config.toml
num_attention_heads = 12
num_key_value_heads = 12
parallel_block = false
init = "uniform"
decay_fraction = 0.714
decay_shape = "linear"
final_lr_fraction = 0.0
train_tokens = 370300000
MLP neurons of a small language model. Each row is named by its layer, matrix (up: input weights; down: output weights) and neuron, and shows model dimensions 32-159. Each number is 50 + 15 x the weight over its row's rms, rounded and kept within 0 to 99.
After each neuron's rows, "fires before" lists the tokens most often just after its 100 highest values on Wikipedia text that the model never trained on. A number after a token or word is its count.

L9.up1284:35 47 33 64 54 60 47 41 51 43 61 84 36 51 47 31 48 53 29 31 52 28 23 37 38 48 45 66 59 45 69 57 71 45 67 54 49 19 75 50 27 37 44 45 61 40 52 34 64 26 64 46 69 77 69 58 51 61 52 49 46 42 20 66 22 41 74 39 65 26 60 55 49 42 68 53 30 41 56 79 31 25 56 95 44 35 48 51 48 63 43 23 52 70 63 39 35 72 40 38 55 79 51 49 36 65 59 56 44 47 45 43 76 50 41 59 39 66 51 68 64 54 46 56 63 39 54 52
L9.down1284:45 49 65 66 53 30 62 78 10 72 56 38 60 59 63 42 45 44 88 48 41 43 46 35 50 41 36 48 27 66 42 63 53 59 56 65 30 75 46 28 39 75 41 43 57 39 54 56 38 74 58 43 42 33 31 65 66 59 34 72 47 50 65 52 41 52 43 47 65 66 42 40 59 33 47 30 75 41 60 70 67 41 59 46 41 43 46 54 73 25 57 52 42 57 45 36 62 42 40 44 58 46 41 40 21 62 73 45 32 43 49 74 27 59 52 35 54 32 33 29 62 74 28 20 52 58 50 10
fires before: " of" 18, "," 14, " for" 9, " in" 9, "." 9, " and" 7

L7.up1526:46 43 36 23 46 39 73 19 49 64 40 48 76 66 61 38 54 53 38 37 38 42 49 50 54 46 54 70 46 60 66 69 58 57 60 33 28 56 22 54 69 14 63 71 30 39 57 60 32 60 61 62 71 09 41 77 36 49 36 41 63 43 51 42 06 38 24 66 57 73 62 37 65 71 52 59 50 11 65 45 41 55 53 52 77 56 49 50 72 44 20 42 68 27 35 53 39 60 35 43 46 72 25 42 43 76 27 48 71 59 41 65 36 36 59 34 57 45 39 59 39 60 68 47 77 53 53 67
L7.down1526:53 38 76 67 78 28 54 47 36 45 42 64 29 58 63 49 53 74 56 60 12 47 43 57 57 48 43 64 55 82 32 62 46 47 94 60 63 34 28 72 43 61 32 72 21 66 75 41 42 36 77 44 49 68 70 62 56 51 47 47 48 53 40 57 49 50 44 44 37 25 40 28 42 55 54 60 63 77 62 45 40 30 44 58 44 56 73 51 22 48 55 41 47 50 62 81 66 41 76 36 68 50 74 46 50 75 64 41 27 50 43 39 39 53 20 41 56 71 67 47 46 41 62 36 64 53 23 41
fires before: "." 22, ":" 18, " |" 12, "oser" 4, "io" 4, "1" 4

L2.up1226:35 59 60 68 48 50 55 53 62 65 54 46 58 66 54 53 61 56 58 25 23 28 59 72 65 48 45 32 44 49 79 49 53 39 56 53 56 55 58 60 35 41 63 29 39 52 76 46 73 53 73 68 46 56 50 41 49 52 46 63 46 25 50 56 61 47 54 31 58 58 38 65 40 47 67 64 56 51 50 16 45 54 56 46 46 61 29 37 61 41 50 42 50 68 62 44 16 51 42 28 61 30 65 55 30 22 31 30 42 34 57 75 63 61 56 67 56 66 38 11 61 43 70 52 37 85 60 52
L2.down1226:25 52 28 31 06 76 41 48 58 45 56 55 56 37 52 61 12 29 78 37 16 59 50 44 52 37 50 36 64 59 43 30 12 66 30 40 49 42 40 70 36 62 70 30 42 71 19 44 31 44 49 55 55 82 60 71 45 45 40 27 33 59 72 42 46 41 50 30 62 59 25 54 53 58 55 23 48 29 75 34 47 49 48 36 47 43 19 74 64 53 40 69 50 58 58 67 35 48 72 74 38 59 41 60 47 15 26 45 19 51 50 45 58 18 61 32 40 61 37 63 44 55 36 47 44 31 31 33
fires before: " |" 29, "," 20, "." 11, "–" 8, ":" 6

L7.up1178:78 26 28 71 65 27 57 19 80 39 54 43 49 27 60 40 35 63 37 71 47 64 50 40 72 59 20 56 56 45 30 40 72 73 33 81 56 49 47 36 52 37 05 70 26 65 65 58 22 51 29 61 65 40 43 41 18 60 32 34 83 53 46 27 41 49 53 53 33 42 55 46 45 59 44 35 53 35 57 39 46 52 69 74 60 51 30 49 77 32 62 67 55 65 53 60 48 54 67 72 48 50 37 40 13 36 44 50 60 40 73 63 47 60 37 88 51 43 32 53 61 61 41 69 44 34 56 55
L7.down1178:66 43 46 41 33 50 72 52 49 40 45 45 48 47 27 43 48 49 37 54 42 24 69 53 54 42 46 59 44 41 51 43 61 33 22 33 31 62 48 54 63 49 50 46 67 65 58 43 68 41 59 57 36 64 33 81 51 58 53 63 81 52 30 52 41 40 61 82 48 42 45 48 53 40 34 48 48 62 41 61 54 51 71 51 41 46 51 38 47 52 69 23 64 33 28 42 61 00 83 62 56 51 48 12 37 49 39 48 47 53 46 23 24 60 59 30 51 32 68 34 35 56 61 35 75 59 51 58
fires before: "–" 16, "6" 15, "0" 8, "7" 7, "4" 6, "3" 6

L9.up1234:41 55 35 35 02 64 24 70 62 56 50 56 30 51 61 63 43 82 50 59 33 18 14 24 63 34 76 41 29 93 35 43 62 58 56 47 35 35 58 76 35 58 45 37 44 36 40 51 59 34 62 42 49 44 75 67 63 50 57 37 46 30 34 30 59 61 37 60 62 52 78 32 64 34 58 42 44 18 50 63 46 36 40 33 33 46 59 67 37 72 42 59 32 37 32 33 38 29 66 65 53 44 39 47 73 77 44 38 68 66 43 46 45 33 50 48 74 70 51 35 37 37 46 23 57 35 61 52
L9.down1234:53 77 64 53 61 55 53 77 28 49 57 33 41 49 68 56 50 27 22 84 25 34 33 35 77 28 49 61 46 56 65 67 40 47 74 61 48 32 49 78 51 48 29 59 55 46 22 59 61 48 51 53 36 85 66 55 56 69 51 65 51 30 34 27 45 42 32 38 44 38 27 26 56 58 46 62 42 52 53 34 55 38 38 35 36 68 47 69 25 58 69 30 63 77 46 18 42 55 56 48 81 09 56 67 45 63 39 58 41 15 61 43 81 49 59 49 36 27 82 43 43 67 63 61 47 33 46 50
fires before: ":" 35, "/" 10, "w" 7, "=" 6, "A" 4, "." 4

L9.up147:27 59 55 75 64 57 45 36 61 74 73 44 67 53 60 61 46 67 40 36 42 37 57 59 61 59 49 65 62 46 46 46 72 69 48 56 61 98 53 86 20 67 44 72 37 07 30 42 49 48 37 42 40 79 63 52 51 50 59 42 58 41 70 81 81 52 54 22 50 30 55 59 45 40 45 29 59 38 59 46 14 44 76 27 60 49 70 52 64 41 53 28 38 67 50 43 35 54 56 64 57 42 53 46 53 81 11 68 57 62 45 36 53 21 61 59 58 20 71 59 44 38 34 53 38 09 32 73
L9.down147:45 33 54 22 16 53 59 34 39 45 47 57 46 58 54 43 32 53 49 26 31 47 79 83 32 67 30 42 40 64 33 57 65 67 46 42 54 48 28 82 56 72 69 55 39 51 73 38 44 06 36 42 29 79 78 26 47 66 62 39 49 36 77 41 40 60 69 48 71 52 44 59 52 32 54 51 51 43 49 25 20 34 66 55 39 82 44 48 50 50 15 42 40 39 76 30 39 65 45 72 40 42 32 49 76 68 76 48 55 36 48 18 43 40 49 36 63 39 63 40 70 46 50 75 70 24 35 70
fires before: "." 46, " |" 16, " +" 10

L9.up822:58 64 60 78 44 57 56 42 60 35 45 62 66 52 46 59 35 57 56 42 50 71 56 51 55 53 33 66 59 46 77 63 60 65 45 36 62 61 59 47 35 46 54 37 43 47 47 24 52 50 37 76 45 35 40 39 50 28 42 67 38 54 48 57 41 30 71 65 28 45 22 37 42 70 21 70 15 47 48 56 60 38 49 11 38 38 45 70 17 35 64 72 69 12 52 52 37 46 53 47 61 65 22 16 28 38 47 40 54 42 41 70 75 56 49 53 53 61 51 60 41 52 30 44 60 27 46 47
L9.down822:43 72 50 29 50 32 26 43 24 38 56 53 62 59 34 45 45 58 51 57 19 41 50 29 54 39 47 39 39 60 53 55 84 98 34 69 28 61 53 39 56 45 58 60 53 78 36 80 41 65 31 57 35 32 46 06 62 61 38 59 50 57 72 67 33 75 69 62 42 45 20 30 64 40 51 46 35 71 46 33 39 29 46 44 28 52 55 50 33 48 55 83 71 32 55 48 64 71 25 59 53 50 36 50 25 40 68 58 64 50 63 15 35 63 56 61 61 55 55 65 58 57 34 51 52 31 42 23
fires before: " " 37, "24" 6, "3" 5, " un" 4

L9.up503:71 59 17 11 33 52 50 50 78 53 67 40 46 55 56 48 49 48 17 51 38 40 72 60 63 53 42 72 49 26 54 39 35 43 35 57 54 73 60 38 42 76 43 61 44 56 69 53 20 49 74 45 34 54 51 44 61 50 49 61 60 59 24 27 66 34 47 49 71 48 42 69 46 58 46 31 58 57 49 44 40 62 75 51 18 33 46 54 23 30 63 33 38 58 39 40 46 50 48 48 48 48 48 44 64 66 40 46 47 12 55 16 61 16 64 35 19 75 49 63 51 28 35 85 37 51 50 68
L9.down503:35 52 50 75 55 60 46 60 43 42 56 59 68 44 41 63 32 65 55 64 52 46 56 40 48 56 51 74 65 71 36 32 63 41 45 52 30 34 79 51 62 31 48 76 58 46 87 53 55 37 95 59 40 74 39 64 37 31 38 38 35 42 71 60 54 57 38 65 29 47 54 48 29 72 59 49 65 59 52 42 31 62 62 33 47 59 37 49 44 53 59 55 56 61 80 59 60 41 24 55 56 62 56 38 78 68 50 61 67 60 47 42 47 47 50 22 50 59 53 39 36 32 84 55 61 41 26 46
fires before: "," 37, "ft" 14, ":" 8, " the" 4

L9.up1213:59 52 38 56 35 44 48 56 59 69 43 72 63 62 68 47 23 53 61 33 53 58 59 46 50 45 66 39 51 43 50 45 57 71 44 61 39 58 76 60 27 35 57 57 42 72 48 34 45 58 50 41 37 54 43 45 66 57 31 65 68 24 40 43 37 51 37 43 40 61 59 53 77 70 66 62 60 54 81 58 60 26 53 36 57 45 51 53 74 55 42 06 71 53 24 67 52 97 70 54 47 83 37 45 67 61 20 43 58 48 44 56 40 44 32 56 53 64 43 51 35 46 55 69 52 66 48 50
L9.down1213:59 55 50 87 82 54 51 46 56 77 38 46 58 58 51 47 56 47 65 55 45 58 56 36 76 65 91 63 34 33 56 51 49 56 36 28 50 07 59 56 61 53 48 86 49 45 48 46 74 36 58 22 65 63 49 30 32 26 37 65 81 57 57 24 64 49 44 64 62 46 40 51 51 69 51 65 43 42 31 71 30 40 56 44 35 49 31 59 44 42 46 11 47 53 64 53 31 62 72 46 60 63 45 45 55 69 23 65 69 43 46 77 51 39 62 55 76 38 49 76 30 69 34 52 61 78 53 40
fires before: "ian" 18, "ish" 16, "an" 11, "ues" 5

L7.up890:51 30 30 37 19 70 61 31 64 53 54 57 30 56 80 48 62 59 35 18 62 41 95 40 31 62 44 39 48 47 48 39 74 49 52 29 27 53 37 55 48 55 35 63 14 62 48 28 37 84 71 66 41 44 36 40 65 32 49 41 23 53 32 28 55 33 57 63 64 47 39 64 51 47 65 67 55 43 43 59 70 26 16 53 51 24 65 86 46 30 50 41 36 49 43 69 29 61 34 68 51 72 70 72 22 71 45 29 65 64 61 70 48 46 50 57 76 49 48 56 46 46 64 31 61 60 38 58
L7.down890:47 16 09 51 59 51 54 34 71 62 62 38 44 59 36 46 46 60 17 53 53 28 47 48 51 28 42 33 41 73 40 64 66 34 50 34 23 18 39 51 42 18 34 77 34 72 39 22 64 62 53 53 68 53 86 26 54 39 46 38 71 21 36 53 15 37 26 49 51 43 39 40 51 34 55 37 59 48 72 40 53 59 51 46 22 60 67 31 35 60 37 52 58 45 42 63 97 38 62 76 61 30 47 41 36 27 39 41 47 38 42 48 50 45 52 57 54 57 79 58 44 48 56 36 29 67 51 35
fires before: " |" 21, " " 20, "." 9, "36" 4

L7.up242:47 34 46 42 44 47 25 39 37 60 40 53 55 31 43 77 36 38 39 55 41 55 43 80 57 48 63 74 35 45 50 66 36 57 63 71 54 41 27 53 58 53 48 65 39 42 49 45 39 49 94 48 55 63 64 57 49 44 49 47 45 29 47 46 37 59 64 40 41 53 37 37 38 60 52 44 51 64 51 42 27 64 48 38 34 61 67 57 60 48 53 75 52 39 63 63 75 88 57 64 48 54 51 26 50 81 30 57 47 64 10 58 31 52 59 34 52 79 59 51 48 45 48 48 67 37 29 48
L7.down242:27 48 30 31 61 48 31 65 35 53 19 41 35 36 83 52 87 46 35 32 53 58 56 35 51 55 80 50 16 38 35 48 57 56 99 41 17 37 29 62 62 51 52 30 54 78 64 37 56 38 87 57 50 79 88 55 30 36 59 48 66 55 45 60 30 43 59 41 52 46 47 34 54 65 33 68 52 54 48 37 41 42 31 55 58 66 51 37 45 54 53 42 49 61 46 75 66 42 42 50 75 42 57 48 32 24 59 48 54 18 44 46 57 58 57 33 37 62 67 65 50 33 58 46 27 64 33 39
fires before: " to" 21, "/" 12, " that" 7, " \"" 5, "ing" 5

L9.up607:51 47 60 59 61 56 80 41 81 61 67 43 47 37 51 66 31 44 72 59 67 36 10 75 64 55 51 63 40 75 54 44 80 28 81 56 41 82 58 51 64 39 78 44 38 52 60 60 45 66 39 72 21 48 52 50 45 66 54 73 62 65 27 41 59 60 40 67 53 50 54 51 29 50 51 65 36 41 25 46 56 44 30 53 43 43 55 66 49 49 50 68 73 58 68 67 63 51 65 39 57 35 52 46 50 40 28 69 54 43 50 48 33 22 28 62 61 42 44 61 81 54 67 47 61 41 34 65
L9.down607:31 44 70 76 36 62 41 47 61 50 30 53 74 52 52 56 51 63 62 46 95 16 68 53 50 28 53 68 65 39 52 62 73 39 57 38 58 47 73 19 62 62 39 56 12 19 60 56 36 57 72 38 48 56 57 63 32 50 52 56 31 80 28 56 66 28 34 66 67 48 30 81 45 53 62 60 48 64 63 99 29 34 29 68 85 39 39 49 41 50 54 41 38 59 87 43 60 39 55 18 69 20 50 44 61 28 56 39 46 41 27 68 44 29 15 39 64 55 71 51 57 49 51 30 51 61 77 50
fires before: " |" 23, "ation" 16, ":" 15, "\n" 5

L7.up611:42 10 59 38 25 54 29 40 26 68 71 55 78 61 73 38 51 59 55 34 39 33 50 65 61 53 41 45 71 59 64 45 54 73 44 52 60 48 44 52 48 28 36 71 39 51 32 42 55 40 44 51 53 49 68 64 29 72 62 77 58 53 41 57 47 58 30 47 57 56 40 40 63 39 58 77 52 44 75 39 35 41 32 54 60 59 56 25 44 50 62 59 18 32 62 19 37 59 32 50 48 10 45 37 54 75 43 51 48 59 69 46 54 39 62 56 77 64 30 23 55 73 85 42 79 70 37 89
L7.down611:39 49 48 25 42 42 63 40 38 39 66 66 52 59 48 51 58 50 59 63 38 59 53 06 66 77 28 56 64 60 71 24 60 39 44 66 45 24 63 61 36 45 62 71 33 36 78 44 18 46 64 30 58 58 50 61 39 30 61 55 55 25 42 56 78 71 37 27 70 54 58 47 74 48 61 22 61 41 45 57 34 60 84 33 60 43 43 43 68 54 77 28 42 42 47 68 50 26 39 49 36 48 63 63 53 34 44 43 42 38 47 19 23 58 58 35 65 43 62 55 61 42 76 53 42 57 53 45
fires before: " |" 32, "." 30, ":" 12, " " 6, "am" 4, "–" 4

L9.up535:41 55 48 55 48 64 50 51 35 79 74 24 55 41 26 64 35 40 34 38 63 45 73 48 31 54 42 38 40 49 75 70 32 44 48 52 78 41 51 41 45 47 48 43 58 37 54 32 69 09 53 70 30 59 75 50 45 72 60 37 40 53 50 59 57 42 50 49 60 32 46 69 57 68 74 65 52 69 48 73 78 27 49 43 44 49 33 59 48 65 25 38 35 42 61 60 45 67 33 66 38 26 67 82 46 57 85 36 39 40 57 47 45 61 45 58 44 66 39 42 59 44 46 59 50 53 73 56
L9.down535:70 46 68 49 28 41 55 44 52 69 38 39 38 67 34 46 51 76 61 44 43 55 44 34 37 73 65 38 43 24 64 30 37 12 78 38 26 43 66 51 38 68 46 49 37 59 41 63 58 82 56 59 44 42 82 67 53 58 65 41 56 60 53 46 15 59 48 36 49 27 30 50 61 76 83 43 78 39 46 35 17 47 79 37 15 50 57 38 41 32 36 56 22 56 53 27 54 47 43 53 56 66 33 54 45 23 53 55 59 52 37 41 56 57 38 17 55 42 51 41 57 30 42 32 61 54 34 36
fires before: " to" 31, " in" 12, " as" 7, "," 5, " on" 4

L3.up45:49 40 63 47 62 78 56 63 52 34 29 58 52 38 43 45 59 43 64 63 48 86 16 54 43 22 68 43 55 58 67 44 52 42 23 47 54 56 46 73 41 42 66 49 44 49 68 51 78 49 70 60 68 39 50 23 22 35 43 63 36 55 55 37 53 36 84 54 51 50 25 47 59 54 31 55 21 30 57 57 46 21 63 28 09 51 63 47 13 49 63 59 47 52 86 55 41 68 65 27 54 36 50 84 42 46 37 43 44 53 67 76 24 60 52 43 47 67 39 52 50 64 71 54 60 55 27 49
L3.down45:39 35 51 60 39 70 34 25 37 19 45 82 71 46 37 62 64 54 62 45 53 74 65 60 26 50 38 37 43 67 39 65 42 21 28 49 65 60 62 54 19 58 59 56 55 69 38 63 42 59 62 67 48 37 55 49 62 38 44 56 50 53 41 24 45 60 46 47 60 62 32 61 35 39 42 55 43 47 55 55 53 56 36 43 57 69 46 41 43 36 40 74 34 40 44 67 53 52 62 31 61 65 39 56 30 30 85 41 69 54 31 38 50 41 58 75 46 77 56 21 67 60 46 54 34 47 62 58
fires before: " " 31, "-" 14, "The" 10

L7.up5:57 67 44 53 63 57 60 45 58 29 56 50 44 82 34 38 70 62 32 18 54 49 42 32 74 44 54 86 40 55 64 64 39 59 49 62 64 56 21 41 25 61 38 66 38 30 68 36 14 44 34 64 50 69 56 37 52 69 56 60 47 51 45 63 41 53 31 33 54 54 46 53 37 63 56 57 44 83 88 72 49 43 61 71 66 55 71 69 43 50 24 37 49 48 57 70 52 40 62 38 35 75 50 47 77 61 39 74 54 50 64 58 17 29 57 47 55 44 69 31 46 52 64 42 59 49 92 46
L7.down5:39 61 38 45 21 75 32 67 50 12 60 40 66 62 67 58 57 49 49 31 64 49 64 55 47 48 24 79 64 43 13 68 63 27 50 48 32 49 65 33 25 48 22 21 38 32 39 42 64 38 47 50 41 42 36 44 32 35 41 40 69 48 43 66 56 54 48 30 46 61 49 47 81 68 52 61 62 63 45 40 37 32 48 37 48 70 73 63 74 64 35 47 51 48 63 47 61 75 55 17 36 49 61 42 73 52 62 56 54 49 76 68 36 60 48 61 23 62 26 52 43 56 56 50 21 37 68 48
fires before: "–" 44, " |" 13, " season" 5, " |\n" 4

L3.up535:34 44 57 35 68 47 31 29 74 66 39 59 54 50 40 48 34 18 62 68 24 57 55 71 66 60 35 46 37 48 56 19 54 46 40 50 39 62 57 24 43 60 53 60 45 36 44 36 87 41 48 46 68 27 74 50 35 32 42 68 42 72 68 60 29 23 59 45 38 25 43 54 71 58 54 61 37 52 47 55 45 47 60 22 25 44 40 70 43 61 70 50 24 30 39 60 49 68 33 64 61 71 42 70 30 60 12 23 51 46 21 68 40 62 72 36 47 54 39 64 41 54 67 44 57 67 42 20
L3.down535:55 82 60 37 44 62 65 70 28 56 42 46 26 51 57 67 58 27 55 83 46 64 36 40 48 42 61 34 37 71 37 34 46 41 38 74 62 46 33 47 04 48 65 52 62 58 64 38 44 59 43 39 55 13 48 29 38 49 63 90 39 23 57 47 52 39 70 57 41 24 33 23 40 47 73 40 67 53 69 31 43 55 48 57 53 55 31 49 38 54 36 43 44 35 42 70 63 70 75 74 67 60 61 68 49 25 77 39 58 51 46 39 57 66 51 45 53 26 58 59 70 47 42 40 71 46 56 41
fires before: " " 94

L3.up956:53 49 77 79 45 58 62 66 37 57 57 55 78 37 52 69 37 48 48 68 56 47 57 51 36 43 59 71 53 57 38 43 30 54 09 41 45 60 41 38 51 50 68 45 40 66 33 42 26 49 42 39 59 36 60 20 54 64 52 51 71 51 46 32 37 56 35 42 55 29 24 68 36 43 46 42 58 74 50 60 35 57 49 66 32 66 71 68 51 48 70 86 57 33 50 48 36 55 56 59 62 60 38 37 40 59 46 34 76 66 36 43 40 60 41 60 39 64 55 69 49 61 60 60 58 65 50 41
L3.down956:39 52 44 41 42 64 43 44 32 71 57 42 52 65 52 51 80 48 37 77 40 64 59 35 49 51 70 87 50 50 50 62 54 38 46 47 36 46 62 35 49 68 84 46 62 49 56 30 69 73 35 40 46 31 56 63 22 83 56 78 54 49 57 78 35 43 49 41 54 36 28 48 71 68 25 37 57 45 82 69 42 57 41 35 56 63 57 63 36 50 38 63 40 61 66 65 48 44 53 61 40 40 58 43 40 51 61 54 28 49 52 50 00 71 60 08 51 43 55 31 38 62 63 45 56 67 51 40
fires before: " " 80, "," 7

L7.up571:18 38 53 64 24 48 78 50 60 14 70 64 63 46 30 35 67 52 51 56 42 56 53 41 63 04 45 60 71 66 59 39 59 34 46 74 64 53 62 62 36 33 43 53 36 49 27 65 50 53 55 55 56 44 47 24 59 66 57 44 33 59 60 53 44 51 42 40 63 86 54 29 52 78 71 36 54 62 41 51 56 38 46 72 40 38 63 37 50 45 32 40 60 82 77 52 48 82 46 62 43 66 47 72 51 59 35 69 36 48 78 56 38 44 40 86 38 89 37 53 56 55 50 67 61 39 43 42
L7.down571:41 33 54 64 51 46 75 50 72 47 55 63 54 67 27 42 74 64 37 53 46 32 50 60 61 39 55 25 49 45 36 28 58 27 45 45 73 41 33 43 46 47 46 62 59 25 43 27 48 33 80 47 47 31 65 57 63 32 60 38 60 67 68 56 54 58 33 31 41 54 44 54 46 68 55 29 83 52 28 51 38 44 33 46 37 42 29 57 61 55 32 33 83 42 60 06 46 27 70 63 43 66 54 67 49 65 71 85 50 79 24 68 62 49 66 39 25 90 51 72 31 59 66 59 59 31 34 64
fires before: "|" 48, " " 6, "l" 4, ":" 4

L3.up1195:37 58 25 68 72 60 69 62 58 49 44 62 45 82 60 41 78 52 44 35 65 48 52 62 72 60 50 55 17 44 35 55 50 38 56 33 48 57 41 58 39 51 65 39 51 57 76 32 58 55 42 33 57 55 50 09 47 39 38 32 68 86 35 69 20 46 41 63 28 46 31 27 36 43 57 51 41 66 53 53 45 42 43 42 50 66 53 54 50 70 67 59 35 63 33 32 61 63 72 38 50 90 73 44 71 50 56 63 43 41 30 48 41 42 30 74 47 55 36 10 58 31 60 45 54 63 55 15
L3.down1195:50 66 60 53 46 77 30 88 31 49 67 53 31 20 59 26 86 44 65 63 60 25 62 38 38 55 59 58 22 36 67 70 59 41 54 12 46 65 36 55 46 56 73 54 55 64 36 52 58 56 55 55 48 45 49 61 41 70 62 66 00 54 55 58 19 37 77 28 43 43 34 85 65 48 40 51 58 57 67 59 16 55 58 30 31 45 45 36 24 41 68 40 39 41 29 55 44 41 76 45 59 59 56 47 52 45 80 78 38 62 59 71 47 60 48 37 38 59 51 59 25 58 70 51 59 33 45 30
fires before: " |" 24, " |\n" 8, "%" 7, "-" 7, "\n" 6

L9.up1006:58 51 59 49 59 22 33 60 52 48 52 40 53 34 55 59 26 44 51 42 78 53 42 71 63 34 67 47 42 63 61 57 28 20 37 30 47 40 45 35 58 52 63 69 35 61 43 35 52 43 74 66 35 67 53 36 62 25 67 36 56 50 29 63 33 58 44 50 72 50 51 54 37 39 47 49 53 45 36 65 42 22 32 35 44 37 56 70 61 37 40 54 45 39 57 43 52 37 31 75 59 49 41 48 58 87 46 57 45 71 56 42 67 27 59 68 23 43 28 58 29 67 51 66 11 66 49 61
L9.down1006:12 35 35 46 69 57 53 44 36 50 37 53 42 64 35 53 51 53 45 35 64 32 66 49 68 67 69 33 73 49 68 58 59 37 51 57 24 40 49 52 55 59 54 72 48 32 31 57 50 29 60 33 32 55 32 62 57 71 55 55 45 47 28 31 58 34 63 57 35 54 64 68 49 56 32 51 26 51 40 49 25 45 41 55 45 55 48 42 43 30 64 40 57 62 66 41 45 48 52 54 43 69 34 41 38 62 35 57 61 30 47 41 47 53 42 43 20 39 55 81 53 50 74 63 48 67 75 33
fires before: " that" 26, " the" 15, " \"" 8, "," 7, ":" 7, " it" 4

L9.up372:52 23 45 41 52 39 44 50 50 64 57 42 50 53 43 60 37 65 20 75 57 38 65 53 59 41 28 34 57 42 36 37 86 53 51 38 36 55 50 60 40 27 40 48 49 40 40 27 32 34 61 49 51 54 44 81 44 62 60 61 42 49 35 73 43 65 47 76 65 55 68 30 47 41 51 22 33 78 53 55 31 48 41 35 41 35 51 85 54 57 52 69 68 57 62 53 49 41 65 61 55 53 50 71 53 19 44 59 41 40 49 51 58 68 31 54 41 55 69 59 62 74 39 62 33 50 24 54
L9.down372:38 55 27 46 36 55 43 49 47 59 65 40 46 56 45 38 46 46 40 82 70 46 40 27 40 21 40 48 63 73 34 33 54 62 37 45 40 42 44 57 44 67 39 55 46 52 31 23 51 50 65 48 73 65 66 59 38 45 19 57 45 56 43 60 55 76 59 57 62 38 68 29 38 23 47 26 75 27 63 52 33 84 43 52 63 39 24 61 09 35 78 44 76 78 65 36 39 54 65 51 65 53 64 57 58 65 56 53 32 35 46 30 49 23 53 37 36 47 51 50 64 43 36 42 36 73 35 60
fires before: "000" 16, "6" 8, "8" 7, "5" 7, "7" 6, "3" 6

L7.up410:37 63 41 46 65 72 74 37 39 61 56 64 51 66 61 66 65 44 67 24 44 36 72 58 76 58 39 76 37 29 75 47 19 18 68 49 38 59 52 50 40 42 49 71 50 53 70 65 26 49 56 58 41 70 57 43 58 59 30 29 37 52 72 57 70 67 72 42 47 38 75 69 50 52 49 49 66 51 46 32 39 64 47 56 37 45 48 13 21 43 20 55 48 30 52 70 27 54 36 45 54 39 21 46 57 58 58 52 76 44 90 43 64 45 51 32 38 12 58 26 33 30 38 47 89 63 69 43
L7.down410:57 48 27 49 50 38 51 83 30 41 58 33 42 54 42 53 65 45 42 47 94 55 40 63 41 70 64 29 50 79 19 54 41 50 63 85 54 71 67 55 48 56 22 53 58 67 74 73 46 42 37 43 63 50 65 31 49 65 54 51 79 18 66 62 72 32 44 47 67 71 55 48 48 39 31 57 58 47 63 52 53 32 57 43 63 84 80 37 52 67 47 43 46 37 69 39 46 48 55 33 73 51 66 57 53 71 50 51 69 42 24 66 49 49 49 23 06 65 57 61 57 29 47 40 48 68 41 40
fires before: " |" 36, "9" 18, ":" 6, "." 6, "8" 6

L9.up887:47 39 39 65 32 38 62 37 33 64 44 51 65 43 64 52 48 55 47 41 38 70 49 72 73 38 79 50 63 47 61 48 69 63 54 32 47 41 53 75 70 63 45 50 43 80 62 31 29 52 58 72 44 65 75 54 54 48 62 30 60 41 54 43 45 54 64 44 84 39 57 68 58 35 57 57 53 64 38 46 54 67 37 55 53 48 48 60 44 60 62 59 82 35 83 40 57 53 57 35 55 55 67 47 59 37 35 91 55 68 42 58 81 45 45 18 64 72 51 61 33 36 07 63 56 70 29 62
L9.down887:41 38 34 23 54 55 55 43 61 56 34 45 36 44 62 56 32 67 76 30 41 46 52 42 55 71 38 17 42 41 28 56 52 63 66 19 25 26 43 37 52 74 82 57 61 60 36 74 60 21 43 34 46 63 30 55 33 58 66 51 66 64 48 63 35 53 60 61 76 31 50 33 55 62 46 50 57 49 46 22 51 40 28 56 73 60 48 63 54 50 74 51 53 32 41 48 48 61 61 68 33 62 68 37 76 22 51 72 52 58 46 48 51 40 42 38 45 42 44 71 35 42 35 63 43 46 48 55
fires before: " \"" 49, "ú" 4

L9.up920:66 42 79 54 59 53 50 64 36 52 26 68 62 20 35 47 60 39 36 76 37 29 39 45 49 34 62 54 22 56 48 28 44 50 44 54 86 27 37 63 55 56 65 59 43 57 37 08 73 84 37 36 57 31 70 64 66 55 27 68 56 43 74 68 42 42 36 38 56 53 36 29 86 50 50 60 60 40 73 40 35 57 42 18 49 47 35 47 28 67 53 84 63 43 47 37 26 40 65 46 52 69 61 49 40 54 21 44 47 31 38 62 53 67 57 39 28 32 60 64 49 57 42 40 59 74 39 39
L9.down920:51 45 51 48 32 41 65 47 39 67 63 90 44 70 33 41 62 37 69 60 58 42 43 22 45 50 52 46 36 41 76 77 43 54 19 30 45 48 57 49 33 45 65 60 48 59 49 34 37 66 30 43 60 46 54 19 62 48 52 73 58 31 81 32 53 46 38 10 56 46 52 72 54 23 59 38 78 61 74 57 61 40 70 29 39 56 17 64 42 43 40 44 53 60 47 36 36 55 58 51 25 51 72 63 49 46 36 53 23 42 69 54 45 62 49 33 26 49 44 63 70 47 65 30 50 62 30 76
fires before: " " 94